MLP neurons of a small language model. Each row is named by its layer, matrix (down: output weights) and neuron, and shows model dimensions 256-447. Each number is 128 + 32 x the weight over its row's rms, rounded and kept within 0 to 255. Numbers have three digits each. A neuron's up and down rows have the sign that makes its largest values positive.
Before each neuron's rows, "fires before" lists the tokens most often just after its 100 highest values on Wikipedia text that the model never trained on.

fires before: "3", "4", "2", "5"
L7.down556:151113102141142114134097145199095079120115107115166160133204132137139180137149104145143080133125115130091151158120064080092180086129116120123143166176110079145080087117111142127079110117112189142151110103126154126107133128189147083116117130136149078189121123103195152165185137108161119174113153162061122124171109174120110104103099168184134146170105117150090128162154149193154149087124146085136158133114182123118133087177081131149164172181113140137172131155115137146129202136125119131134076140151153127089160152120134058145093120135105102084095113158119125079157127115152102129

fires before: "\n", " the", " ", "%"
L4.down668:140121181155164084144133160160122090172193141154130142083141113153139148079156110182151142211135108120157119207103069138128141208166186113115133137191143157136119136135098217172143095171133128165052131169147111135188113156144055117066197148129081131136126126106098087145095093133126144095142161083127112130121137115109073126094140113095110079126161098115139091049100080136149083139068147108109184096156110131132133148108109163128135082210165192146156109015165113142141154146108063176107125126110090145165158085140036171146103105116078103132118124108082090119145112127131163095

fires before: " ", ",", "1", "2"
L9.down908:145108137087197096093128135092108096135138086103097207139131115082138103168161151116142121120155137134164142092151067064115105120115102125140107156110026091121100153163130136168111183104117141124127188113159140128125113126183137130154125142110089142081117115116118132097083128161077147109126094125105116132095127118118184131144127139160117120178128113091137121162186130132103155102130133137158074125097083111097172152069134184137148126098068130156125145124166096157128111132100132082112121145124119125171137094122107157134088106043170184153066116140144095192140124065130097089

fires before: " ", "\n", "e", "ation"
L7.down42:193107117115119147099093143183107099103123122074118154156109099169107123156156148119145098104143092159124122075135110175187127130127122109145152089138118146126146143155140117078102120129192114112124092129106077171142096129098174129177131138153100095118146163137110065134063146161092141161087131092109157121126129040105135106151103126125060141174183112123122116148121107098117104167136173151158153141153111154121139082134163123094146104149152158099084165071131115158158128143138110125173156036131087084133068098141188135094071164117120151104028114137136072144132074110121143092

fires before: " "
L9.down415:128193055091132146102065151108159121096124171128217083086138098127071155130165072139118109133118127093096158153094147058071047114111117118169092179154123096174153101113064106146108125127142113086076112080159177131110115098142083128135152126107127059093093141164166116087088120130094121109100077132158126136104112208147127171146113131112129143142109114145150170103178151046134155129161137128120154142087148133131122148164117117076127116157178125193114089084134143097086142140128142129108104085108128110158140162135103114057161159134126168166122152112103127137135138168170048084

fires before: "1", "2", "3", "0", " ", "7"
L8.down305:127110107125152099215173133101166172155104146085097130167158187076118134091183157119126150154099153132110171098156157136107141088176101124115131121144173121144110137101127154157114108127134111124105157070092135114176114049114139160176064125104129174116101124127121152209153128119129110138115139111138148137216097151119118094130173108167143157122154114095129131204067040122176111131114136120176126142115129129142140168108076126056120120167151152124155158074099099144087132111140140115144138070175106108145149139088071124144114094148096136123187126129173120136110128070111109142

fires before: " |", "s", "1"
L7.down612:129138126140102178119097120055148096104158116139121144144135158128162153155146114142080141081125097138086117093094139177146157167128135134082142115116189171144083135184139134087074126124145139159095138124175070103116087168106167077153112077206123101181119154106105109157097115072165122116153184164078137124147157137121123147150183156083098093087190154150110114181157122122041152115136093121115106016146167196122125157097171143178108087144070126084126140110108138136176188110145102064091107160176127146148129064140105108110106159181138131186084144107171139210130163166087145139

fires before: " ", " June"
L9.down531:145157100183116074127151106098150133140073106140131086114113123166165104131182167174097138102181126108118070116100160142119141163124218142148104100090140155119174200117109119120169138121153153163131163162123113138141194039084089135151093143091135085123164087052142163127106135149137092102116154148132107066184115136096181177156135138145075114119154103122104139110083168099108200115140099113120255124127124126087122142120096132133135145122084087057184157022085162162092129136149101128161126091124102143151130204133086120104104068170102122155155103154175131129178139089036139145

fires before: ",", "\n", "s", " ("
L3.down968:146176135137110147170123097138151142140098172167123128107090093078157117130118099095073137170133061158178102078118164120113134108146166100164120137128081138106115169060108047120172086141121184155090143166136106083110137128102107101147165112091087142116129152104123199113176123088177115122082151177114134151147214096140160108086162164171164071113133161149111118147170111141120206158144138104123093121159151135107087186158115117138111176115096101091105136057169112113126100113119131134148121124141155139162142119106085154102146119118122202134129134118139084108136154130173165151

fires before: "0", " |", ".", "8", "9"
L7.down1113:155158168115150186133113125129090098150125137144119147096093139125125209140119143212083168110184137217161121109188130123142129141106136171091092046118112102160107143104125148121118152165121079069134120121195110149164116153103145093087117146124132136106092106103143105136158152176158103112156176057115129158109128095142183141132096113115134202100085125119127158102137142139122120155129121146126174095176130194140101113106146166160102125116125105125150137109098118134127127169138148092141151115121085138159089126143163097107115196083134094114128177208161174184114135151132134101

fires before: "0", "1", "2"
L7.down570:175095158154162093090154191192129137084138137073161170191143191115130105213156128160092132162111125053101092129145128077138180114083147097110123134120109107090098137127102151157123130107118172133087080091094185127132099107162067149090090124126119093182112127146082085134130118112159118171085155123139189102106045147133117126143128053053107128134157081143160162170111065107131167151133087187090093127127061157084101160173143147139125175103090121096081147125169145170140151152108097160145135103199130088098163147160091162110172089098125127100174164122168194121091161122125139135

fires before: " the", " his", " ", "ing", " a"
L8.down165:161128193118133119137147125111140135067091110120140118093135145116062116103132105063128075088146070120136109155069112112106100152169123170140114085078146120085069140143144106125218163147173112193084183145120109135110152096117096099168109165128099191150120140132091094153157106130107062155137153153109105190176082113114124168149107166099126114165202197095092114123136234155156107142133148109106144142147115179183126128138095083106125095169134150194084140161222110130123126098203122165085125111114132063110126119111130096175114112105133164128104135096119113120141098071089093151

fires before: " the", " ", " its"
L4.down591:084115087144154101139107111094139184120140099156148139154150116127099146145162075117177155161082112109151159136140113115128148106127148067105156135158154126125092143107100171168154106127119173129122065143136145159105149204087128153175136165176128211131128161123130159119168165194165150120098135183173181155134097168107169166174122155114111161105105133083151113103126183166145145120136098177143245155143118089130158156063140088118127130102202087199078125043145146124095136098128133083139104153121108103130057090110151121136194060137165104105128133118124108104090125089087084158

fires before: "″", "9", "0", "3", "}", "5"
L4.down493:127126136086097172076131098119186107120116155109116156119162118142172108056093175113132107131146131082172110073160169130132150093116087118152060172123061079119092163117129140092166153092087087126131184062103172135109165164115113187131140124100136180101167140089121134119145072106120122123093139137099173088126133072157109113058143178187127111089061113091150124086121087155107159130202184117124203156120141101123162137140095213140090154106077140146126129175102092195149170155164101119105180136143140119101135139102098120156153127133116110112142155198166152101188135148134112133

fires before: " ", "\n", " +", " −"
L7.down83:109125135147103110059137114152147137178126082119133146097121082149173149153170123159130154116108104145110127156116123141130151109121134116136181160097164134109090199115095091139132131132141106064130154183077111106136131016090127104136137153134141077130130170138164072113121110091134163105137065138101051156153195107169169087112137111201121105131113132154164093111148084172123180127088101143127226150125075186142125066099172150152163174137149085133152137000116155180129125097144111113124189099093124104091102077085142131141145140139112152101138108109094136117104071199188128128

fires before: "2", "1", "0", "loan", "born"
L9.down576:198169094127106061112147111117143155148086145126138191135164077129137130194111191151153101136079137144137111132109176096084181156106105148084145164129094116110131128154104186112112141132101170123130059158162101116148163119172092125122080102128114136114159161125088126139172157131156081086117086095097107174098124113103103132085105074073133106089136143080143161067147125166106087092165123108085162141139165056085133134142138095135145130166130081088141145071100135126080090117097057154111136087150107096141116152125138156121106078112176088117077156120088161225111087128158138093

fires before: " ", "0", " Total", "1", "2"
L8.down604:112125170090089123086093135107119055167108126118118130040108046126149136120127178112127140089181139069158103103147122150180123181140131118082147074085171070184117198119140151124093073116138122060124144118115118114108146127150115149072157118079150119158127163114131138080134170162136148118142087098132149179141098146132120099177149062095138159119089152209154128080106146134162177203132092143149142130121114131069177087122152155115123118148115119141204173038157138136131053104084142099088071108134081106115139121150150056105105134096071195173169160119158106086186141164177158083

fires before: "6", ".", " |", "0", ";"
L3.down241:126195136184129144104094099067096204125124176176157101133187135156134146128133128143114080137098115069127133140140129114139171130102139169120139147103159163073128135187124054090117198143145179141189090097134092129130127164177218094076098086121210094113174137118074161138101167101133103058138125149124103162148145111144143112111149117144182199101104125112150141105131202193116151216099144109109188126077083154130124081104109097125100092114139082062113093133071106174163133155110127142097084072160110105152112107199102074089164152074116125169146119148162168128143080122144090125

fires before: "8", "7", "0", "9", "3"
L7.down52:082141145124159087176115153099151133154124125136069098147137133128139096131121162180183129119137095108144129124127129138129085069199128121172178138116091121140103130173186151159143068094100088150100108125094190145153147123180166116102127170157120147091110142103125100139084132106141151158157077094146144157105103067131120106206104091154065109129108150119120156154147146153196140123175172132069118147095066155187078151163120134183178126175130137129114147161157103128068156187125211128181159083132112159205110120124164143113087113123125108102132143079146136118086119156162163210

fires before: ".", "0", "4", "6", "3", "7"
L7.down600:160101131151171126136176136133110158086164142106133096083151123146139151091111179114125149105119097096128107136182097161127080123118117120161086098161135112117121195104132149095148089135141148140074150082165129126135086106118140125145115135127132107189161114130091113143152094167090124093077194106085099109190119126085034106108087140138154126110160122120112129124124152106124116156134148083085170116117160089133172073130187117103139105191128131122202131151157171095175094149184127135159102172237113140105078107120114191124105165114165122085121158098097160082153141094159112107

fires before: " of", ",", ".", "==", " ==", " to"
L8.down1085:083168115153121149088056141114086113168140121113111122173161143094149112150117142112122186103099145133156119121159126113085106124059114086104129147125090131171084108102163116126121163153075168125153143147101083115138123124130101163131101131122064112079152102167111129105138173170142151147166106165101133123101138142188129144096114177145182112166086181103110100108118131130097178113140129166109122112099158140170160191119077102147150133095100095144164122102159163118090102104146138183121084166151076130077118190104059125192087179169143144145136134117204172127193121125094069100

fires before: "0", "2", "1", "4", "9", "5"
L7.down340:093165139110128095153110138121172121145075156159188103164171094088114149135163138184172140138145121135140128111155146110130179120128161154122122134093179162145156130139190171156114119118211152149145130153130092160132156085172135098174202127110105095085129155119122143140146096118132080145114075206143119140100122115113140167116119121089109178034167120083155138100139162135120135077085198147066175103141159086137144125076171106135158112099095199129100081084077074066099167112116108131132184107107095162094105086115098145090114187149099151103144127161127191160130163117190111100

fires before: "."
L7.down1055:095120106158133103104107089149163146044065164099089087144203077108105096100098201134145061099083153139141123150120207090137160083145125197094123154137133125061182102144133122101133140085147107123157108097115102143156119040133186143095134118062127146088160081125174120171142073168161070124150136091121144084173168101138133096136151117146171184068109038141107160095092137146150162106102115145126178089118180105105086141163214116163103090117137073105134092129118137150089156122167132132148155181170131101142153108114155081134159132128161134105147111159107178058149146104100102155

fires before: "2", "1", "th", "0", "+"
L7.down1104:166142132109187093196171108087141143176115135155136188144170127086113145124110162155120091125108115155119100119106096182133123146111090174168079147125134156079186108137151069125126137113092120131153067134094117162118134151183145134149140065144103139163160118117104153091047097152090104181133128207088128132147124155140171154140129146060082074093119086150125178131175151155145154155136145163099197114151145089157162136112119093126181163145159164104082174121102132133081119188110120107192129201141130100171085083139140142124124112182124174162120105155148163113087134197134134085

fires before: ",", "0", "3"
L8.down1123:132137124151192170144129116159129123118145092163147113088141092127138146081147199144091151137103119077101030199101118179065110156149205128154139111100135080121054130116132205124125069213112146192166164159117118142161116092131107108104110112140089086200122148139140191121154149116147097124159101124099122118148147169139108145130149099095133141162169153146130068110129165173152175124138177126119226122166162183133132144219125117100098160136156089163188100078141149180118104109174117121083107147159135095168140108082134128140122054094115142106154154143097157093120128144099118124

fires before: " "
L8.down858:136115148129120099145152126065165127143150160185104082049080109134117154071187138127104132095134092090156153061138158105160057125152158108153113065116163133162119134138152095177129120149144114170134141141065104165131125167080085165130127168124069131170105140087152099142173111143088074168113167176200071144124128151170145087143172118173098083107095216088084136121191146112141104119125074059169055050122138105130172098116121141130161149126108101081101084065168118153103113121163072128177117087141093101107193169187166122136148140100090138164119109114172132116118186142189128082

fires before: "ing", "s", "ed", "es", " (", " of"
L7.down1107:156161140112125183182193118127098159155131166179106107141090109114133149160184135149111157113170138112149190092081166166146140105162157162059073173081125115161125131152068115107167080141113157085106143103095152112066114116111178100097116090139144130123114115137116066162144110142146120053154112076086117104132126146168160056111134068044113133146101143190149143111106089096132116130141126191144073142175098130142147133128144071168157097130114116081153100106095134101095179142161116190154111134124073106122130118067119140084153121109097155137157090136108099133068144201162144144

fires before: "9", "6", "5", "4", "7", "8"
L8.down879:117194096124104138163125094114177136091064131108155120110165067175124147126129117150153149092084100080106068128164129142133109139133149082127112079129133131147081134166075124091195134151203078132159143186127132111172162076110166147130123143063066115122111150143131093118093107128147113157150086132108153039173151081036171163166135107076083103115167116122162158114090113107138141112107111073088188137123120103166120167095116102134168095178165086105108129078157079139116167169140118094104125140201078109118184100095156110058172155129164153123114115160123129172117144171107108148

fires before: "1", "0", "2", "6"
L8.down425:087202123125161141150054098165194120169154132142107123129168070116157162137142164087113114105086110208146100074148089149137080139118090118156158170130189118109170158077111131133129092138138107178146167142177142189137154068129064207120173164148208110135201149154150115139163089108162090114141149117129112171168136131139137145163121110109135160134160127146135123160179154163156098136181179106093170149098110096125144114121130135188127122169116119123137106160143157122139087101094146106127115125093107057152128132090161111138119090119092142193158092156183106143142104112150138133

fires before: "8", "5", "6", "7", "9", "0"
L9.down129:138082127109083145128095171088131141149109090116132108125124118104152203117132148122127131119075156215156117121082060147118101107167042130152095099145120178131117149129108127109080194124178155119114189145130060126074143149119156147131133097174180138090120126061121131109121150111112094164200089130162158170128134156138143153145038126113119102157167103116137120115152146107127151177095102105132185109161113166166124101180161136202161118110107097136186131103101112125089128124139136080151188140109069086112125145169164136135133104089055111087099094144066180161135127097137133114

fires before: "2", "3", "1"
L8.down304:149078100041151122120141083159129176129114130109122172154144106112136154186151152171140121124079164134121099168133129100123115069159085107163135135127117102134087136120101105091124159077146124132139149128103135087124174000109105133177118128119192119145082130125111121179141123132159070156085162139108109152175121077159183121097151140041127108136123101123155121129160171109138137119090139145146096086185090050118138130152104161150172093111152147084122122086098170167129183146091089119117132086069169129108177140088144112156148115088143087162162181175111132111125131117152086141

fires before: "s"
L3.down360:153171114120099079051112185115143119123199099132155114125089096139148119143142092139099112114124116137113116173142111151114131124116150135100127111136154136086074176166123140095122162224082099125147082103116108187121135155116130102134164099168101159107130152125132119118178112146143082099135141117137150121164157109179121108207155159151147103152123184174144089219193110057135090116091178180132186199050053100119129116132099061121131068166094102131126136210143137100160209128153133116099164118110101119125087127096179104116189109076190183088107172142059096125106106102091097131

fires before: "s", "f"
L3.down75:131168137084083122166155203171053108172171206090154173101087150155185092118158137146130130136097136147096163172183090158114131083149108084153146087164149109159128145124091115128134080109116146109161158133184149132117166168144162123127119078155133142125122131117133111118128111122118166181115079102078100144116137106128140099165113108158090136105168160111102058125117135111136094136107081134158118101121084084140142127108120169177176145130125150184093139153161141178132175107127085146128122161141201149171122132138166119100171127126091112095115092131130181124119144154092184119

fires before: "3", "0", "4", "1", "2", "-"
L8.down783:138123103140029111071154133151151190098128170111145175165154156150145143164160070150124135155130177176134159069130133149107185144119125090133156072144094186156109144092149104115166095120112136053154103092081102155142172116183121154118083140126117080127142133045132125176157140080146144114110106141096117157196117127191114118152146193077144141148119145130184226148124149129144146199126158104126132097122108123091141106127088128144120128186117098088128137114136125146141117086118112128169130114171082100101149178113125170164110178154153079103113108150121131080127178127134146141

fires before: " "
L9.down650:198076131063134127160172141083144161167123124101108152117140127126111125144119117163123124110139078137112171114137106092137091167126095060142087107110128159153161161176110106124196096124106130132096139112117134135180089093108082163122129080092154155050062128153171099115125128125131132123135096084085115121155101161086148151168147096074105095099130152091140172151185086129148140122116136121126127139071083182172149145153137168128083184092172150156104159046195163115106160095109094093166179061120115151193140098163129108093115121114103168123119115113132102150103097076119126111

fires before: "–", "5", "8", ")", " |", "6"
L8.down599:105136123096138169170063157083155125121140160134131078187117150147155133088113176101118063156099128169123133137138128153115126129180083134111160117172047099131154152104097113108187143136139138161107117102122100170127116057132151099127130075156143129146161091110168180138118150104170060075149086122140143134160099138146136157114154116121109137101099122142119196135180126122168169132121161180147255092066091179115130151169099166142145123076114152086111141113095153142112163113145146131129171113101070139148129157145113152145153059112060131086135113131120107132108163118101124171

fires before: "0", "2", "7", "8", "5", "4"
L4.down120:113131168145134116177111116156099152161173105162132128142094103156092096137139126159180183149149097149091162124118112170118146119139131136144076136132150118138090148174097094107100069120119131075153142128157102107122131172073130110079126133092148078156120105149151158114122155073106158134086137155160142168063148143137115143121092074123149124197139160155167109128131139155138095102166150100125187186167210146066129116180131149125054193142159126155125225094103068121124031077095106089089130138167104181105172148101151120141075082167110156120137168137149043119111152165195073086

fires before: "3", "4", "2", "5"
L7.down292:069132118157129082169168147153110161110166138095102174131180148126072089072127197117084111115128107158141142111131146162149133074131107120148119145106141088132090142088123113162117130113115109120063083163130119174120122113160084207075092116120153132060117100116127116088120170135144182145143088125139084133118152126103137098157133105098096143150103082187149083212115100079077143160105145155129126119108087120138126128189194112105220134055169123112107134114155120143094183081141150131197101138136189105131102178169120114125191144165143087060128154094145142154102119138108142154

fires before: "\n", " The", " It", " "
L8.down443:084123135181135092089116116155148118142126113114140108115138121097150136149112103168132195127132125159112100098156134097128132133138172131088122184139201138078104200064074089109138091123123097121143143091083132194130118207149089169183115200151172143151135070146162129177052161100142188105125118199099121069128130108132125108115116147117140153122130155146136182159146132133093114104124146136172255143096145122120174083109159166125118089114151146100082119000131063156138126146124096058157095089066142117126138157165140106125116158186116188123133125155100119161058122134138136128

fires before: "3", "2", "1"
L9.down1057:076146128103123109166164088153161138135111107122097114131144158129084131140109149127138067057063116147161126086168143178122099113122179098105177126173147155181112167133227141043137141186154108138134078099109156174159119162176117146111191161126172121146196127119101146111120184145121124111117143170140134191119095078138098160189111130094161081109111162116149146109163165112120129188123128157098124133063145126119134135154042107156195150108141165097104151159176146127098150137098123131169131137098131100155148145207144120129122128111142088128101154186116120102120082120170174153

fires before: ",", "1", " October", "0", " April", " June"
L8.down788:164117113192153113125128094116134173164161127120094128110106135105158155148156107058127192122170111114120114106139157139111171071092097131085128135123104078073092120148105114134154088166120096129107153118091150102164114188145129122126128111140102089109102111105043088147177102074132128170113133170185124093075145070163170152149089112077133117129125123146140099118077146090122035116153146150093183111108125106111109093204028132108148176132120114149151193093112093168144121091079161153152158136117141069139135126131125111140126133085166118207118106116128163159099083141107123150

fires before: " "
L8.down251:116125141129040087094136093134158146174104179134089167120134111104083101169137188136084191097127103176142144145091103128188157141117130183126201087121085165142176113120091104131153165094140100123187060161144172131159125214119106167136129177162190130105088142125109101121108145156124106125193045137136072151100099158134117103106139069061042102060119150129167104123139127132185123119117087075155079153145132170153133132101093131101152161135191195146119126112141030163142140173117094152194214170161107151105170092201099171087162134127120102150156115097127101101084172153101155113

fires before: " as", " of", ",", ":", "s", "."
L8.down167:137151188085143087132090173167158144130102160109123114169132158117146140137076115142079098116100178108150160119146125099048093140102101115122105158136115096127106143108088146104105097190081125046058117082092123133176129188127112111138102100070089182111125162146174160054149125116145134120173155122186153192117123125129124162094148145117133058138132161089115112125095107152067212125120132059152145131086146098135125156086112101126156184087040085092150128113125146116149104116090154197167117129167107128137157131186093119129129173131145057123136165156116121089187141102093216113

fires before: " ", " |"
L3.down285:175116130119106156078155156158148188154160142068142144097162132154104136124117145188157116125128127078141110145118132103121107150135135138115135137178107175178108144076096140118167120111120150106137122099118154144113167155082096096176172154154126090050117143093142132129166157186099103145097153156153100090116191151186112109207112152127057152157109091138136051102134081183128146154116130129133171117157093140167181146100141126132062117132110152147128112089062161157153109190156112151160099059119150090154228169142121189111118068126158151111118133142166110097090062134078100128

fires before: " ", " |", "s", ":"
L4.down700:150097132155136145130147091133110121115127098101119082091099091151124145138146147159131098128121148056078095127128116160125095126138085092109103082128105113084043147128142104133146134130173158100079099158194101101109161119072143142128124097146164211108181138156099043155115085099094109114145081156074095093138056115140067177134172120183151148119114097141168129071253130106134104107109170163171094139120075148134141136172054076122126101159139130135198142122130190125140185059185145099140108113113099085188116094082152114100162143145174130121044139123164124137152113137112115121

fires before: ",", " and", " |"
L9.down726:084132114121135102115145131207133117082080054116128160186177085142157111121160093132089097103128129106095085111165131135122089132089139132112146109119133148087132128171134115112138166142162123203094144116118146118146148037113089191118151193168105074085109134153076140133146108155153101123111130178119124129168134137105120119114063157128120128135128166154113100118129178125124110054137156119175132115188113203098194121150141117093087187090117141119086117123104131151097091145142078120134114097161165117073102090122089095091104138121122109142143156091113112135076143120155116124

fires before: "s", "0", "th", "-", " century"
L8.down1146:136161174113120207085094063133106116116143140160042131170075091188128057138099097104052109151107108079166123133119138111056128161141169075164123186146179173108106086091153115075110176100112111124162135123069117102110139107126117120127121100123142137112107107111125086096147171136080132080143078146184164134152145111171134191141176083132128087134118137109130147117147110067170115188105170128169219196177143145111115118108117090137148120111080107128144097093206107119121114105121121102120146153157172131120096192118142129090128123128107150097080082166153149114089120127118150142

fires before: "2", "0", "3", "4", " ", "5"
L7.down935:162114129097115158082083106157166143117124121145140171105149182128114123151125157114084194091084167098130104141159173135143128083129084099196139106130093138138160141135115141146137084152114156132109107110133131113129134147076111097166184125062154077115066132170167149111124123100125090087162132123149111161060108096132137147132148165159125108137133128142034145114200141131078155117126083058158145137155134152095101142139156094191169080084117111118133140109077117159061124102179146141158124124182087098161167185158178121136109120137107112139156118129119156129139131156142178160

fires before: "s", " of", ",", " and", "."
L7.down1209:106155117166101115120125121123156131209160090101134137114087078162143150034125175156063146077116163158135111171175140096110142134158182038120075131151154064131072135082081187153131134122103110173173205108057091128172105181099179128163143163161145169205139151155145195116132156041179136201182134101177144160129128146146143128143141187097128136161159175133109113088129137161113102141148186123156117190161124160091115155110155106060093147137172123112089058121173124106148100066144178120154147148114104159130161111163082116185180102074113200145186148127108164109098085147108118109

fires before: " ", " (", "L", " M"
L4.down1097:144091192101141140144175157102120070078176228105180156141113125134079146143172160111095112092163163109104090127113094165177087134113161143151129176154135107115102107109168137121136186134109092138171063102128093162144077157190147168125177124164109090162100104139189164155113104146149130061149154119139181072181143054177172094058096133109097119124141125133090134161116154184182118103135129108110106100134137121170085117157143191100106180189147091207102127032140092079096114136156085168160172152172086101163123077094126176116128166121159127161099203145100138093105170146109088120

fires before: "2", "3", "1", "4", "5", "6"
L8.down517:124160098089112153124104123187138164133127131120124165106154141126109092080164231118099104115090148157107150127118159139119104142161055123127080147048151130122053149083174078098195178159118180141089138126131117116157137080179108140158128112145167185162121136149157169228094111112110166133164087133136138148140116046087102136076092179118069098110084105125113128138149121079122082166069118132107156160146088108094120181146135188131146134147096171061116127129123119190145123136125129117149104175155146135188109194111149148122123190110025146156160110106089134138097120093133120155

fires before: " the", "\n", " –", " his"
L7.down779:089188161098094190178131196117111132107158108173149118074111072131126163123142125096164175085142139179164139114122166059093137138112174061091100149161131105162148100124105166086115127135106078139108057176184125160107073135132134072075121099144125126105147139097067180128106128152129155129102123131084110119086115160130134135116172134110067082149146081132121145108069117122120130206177127120092130155082146094209130171126143159085124084156085112168137075129084121111138098130196092171096099105084175107094148056204111184115104200158135088118171178168140065116133132168146160147

fires before: "5", "2", "6", "0", "7", "8"
L8.down240:182106166102180148093092170147161070123122069150151110090193143136103074127148142164054092134131149143116130142134138091122130151166125162085180092168179124075190138136120142197110125182185196172117170118147106126117128000139150111131134168149139140114171178129178176119141144129148151180088150106102133156170129128106118181111144109112156122065146145152154071115136125117110115139146156131132223143130163130128124081063136112095112163135087174145184082053086101109092158132070161138145170126145056152145127103122137143113142102163116113140142069125079137153177119159121120058

fires before: " that", ",", " in", ":", " \""
L8.down309:165108122149134148113161126072155133172140096150127099118159165143063092151090166153118116143166181145094073192085055167104094139070117129111161075169096136116123113083117147155122049126132180136113103069158157128157109138131100151147064106076134143050143093184153119081126174179187147167102156112167122125104150119132128119138163134099126134145162178134097083162123149125205161133088126142096222103148231116149077126147066129081151095149144166133164154060113171139106157152122093181204116177092067178122115141097092135127172084084118141112124106149131086123101101146154125124

fires before: ":", "s", " |"
L7.down656:125120124056094132109115185094121128097160110120132214098085118153144111168094150140100131113169146125172101118089129116057163173159133144154110149121125102137104191094112138163108143148148114116128183100127132112176119175163127141155151118138139187118167121083144160101113116083114112122187194149128151072187173122168131212080070122082143168132073173093179111115130081154099098168097123147093168162144140095148049119094123115078190115131133155105120154114100142134114066114094132054121124177096159137092113157117150127175084131103052095129063130138114113116156137108117186086

fires before: " "
L9.down45:112130068121177063127090210079124135144153167128230129123103141078121200138106117120126100101143114138094080160127048122133173142170124159135158119184179121117142122126140088149175174146122156085157125119103156148142097184119087173110141151118073053159104146101134110127161115147147161112132118160120103103143135183150110144140146111156174118196094171136115127187156160114096137065179127137093125076102148185159163105130101110151099144208112138155183103102138121204118098037146135137138130122160134115114157144065190100118125070204123154159111144136114117145131111195188164195

fires before: "==", " ==", " ", " and", "."
L3.down888:136154090136182144133200164064124119064181090172174137160070173094118123138087124094156134163113201144142133123090089169059141129193118155085125123126100114142142158173092058063131114082173133083163145144062140131141153164185026141094118156123115121143142099086183129118168159120116075152104152152089166141081101156149163068127108108169165103130146124146127125136120134143098164153162107080158132136081112146121105118110107147066149107173107123122122126107130097072127073118165088148111118191131177134083152176136097107162159103073092085119131093160167125157160123163143069117

fires before: "s", " the"
L4.down412:087070128099148141126171163107105125130127179178140116124117098161073134178120124083154186100081099130121154116141091148081134161138145118142069083086097088163152189146142149157147088110122149205107161169137176127079076090088183137136065151104108113162198092144108120120147104144196155121123193038149123130139198140094089128133121100173090210093087153135057132086114056124089134126095077178147214121100117106138144117080116070145156076089135111124117119146183153125165120152118197146129138153127142146157091135051141149089163050063117157142179092111123144106095125158081157103

fires before: "s"
L4.down140:083186130128158145090150136152109123132101162102150145146127128105183157152127155082113140027127151204088068120156109118154096076167057119115102089114165125172106143086122160129113184097114164164107170169134107131108131194089129148174120147119087155095110144151091162188110099119194129158147076131128080100126145067144121153099165033186096090088109088104116092168144106093101174062120095091099160103117114087090183124060171081150138130032149095083100119121139149106170149071069142097084143143150164145136129145129174119084100111150111145165146079158192123091159173123095093125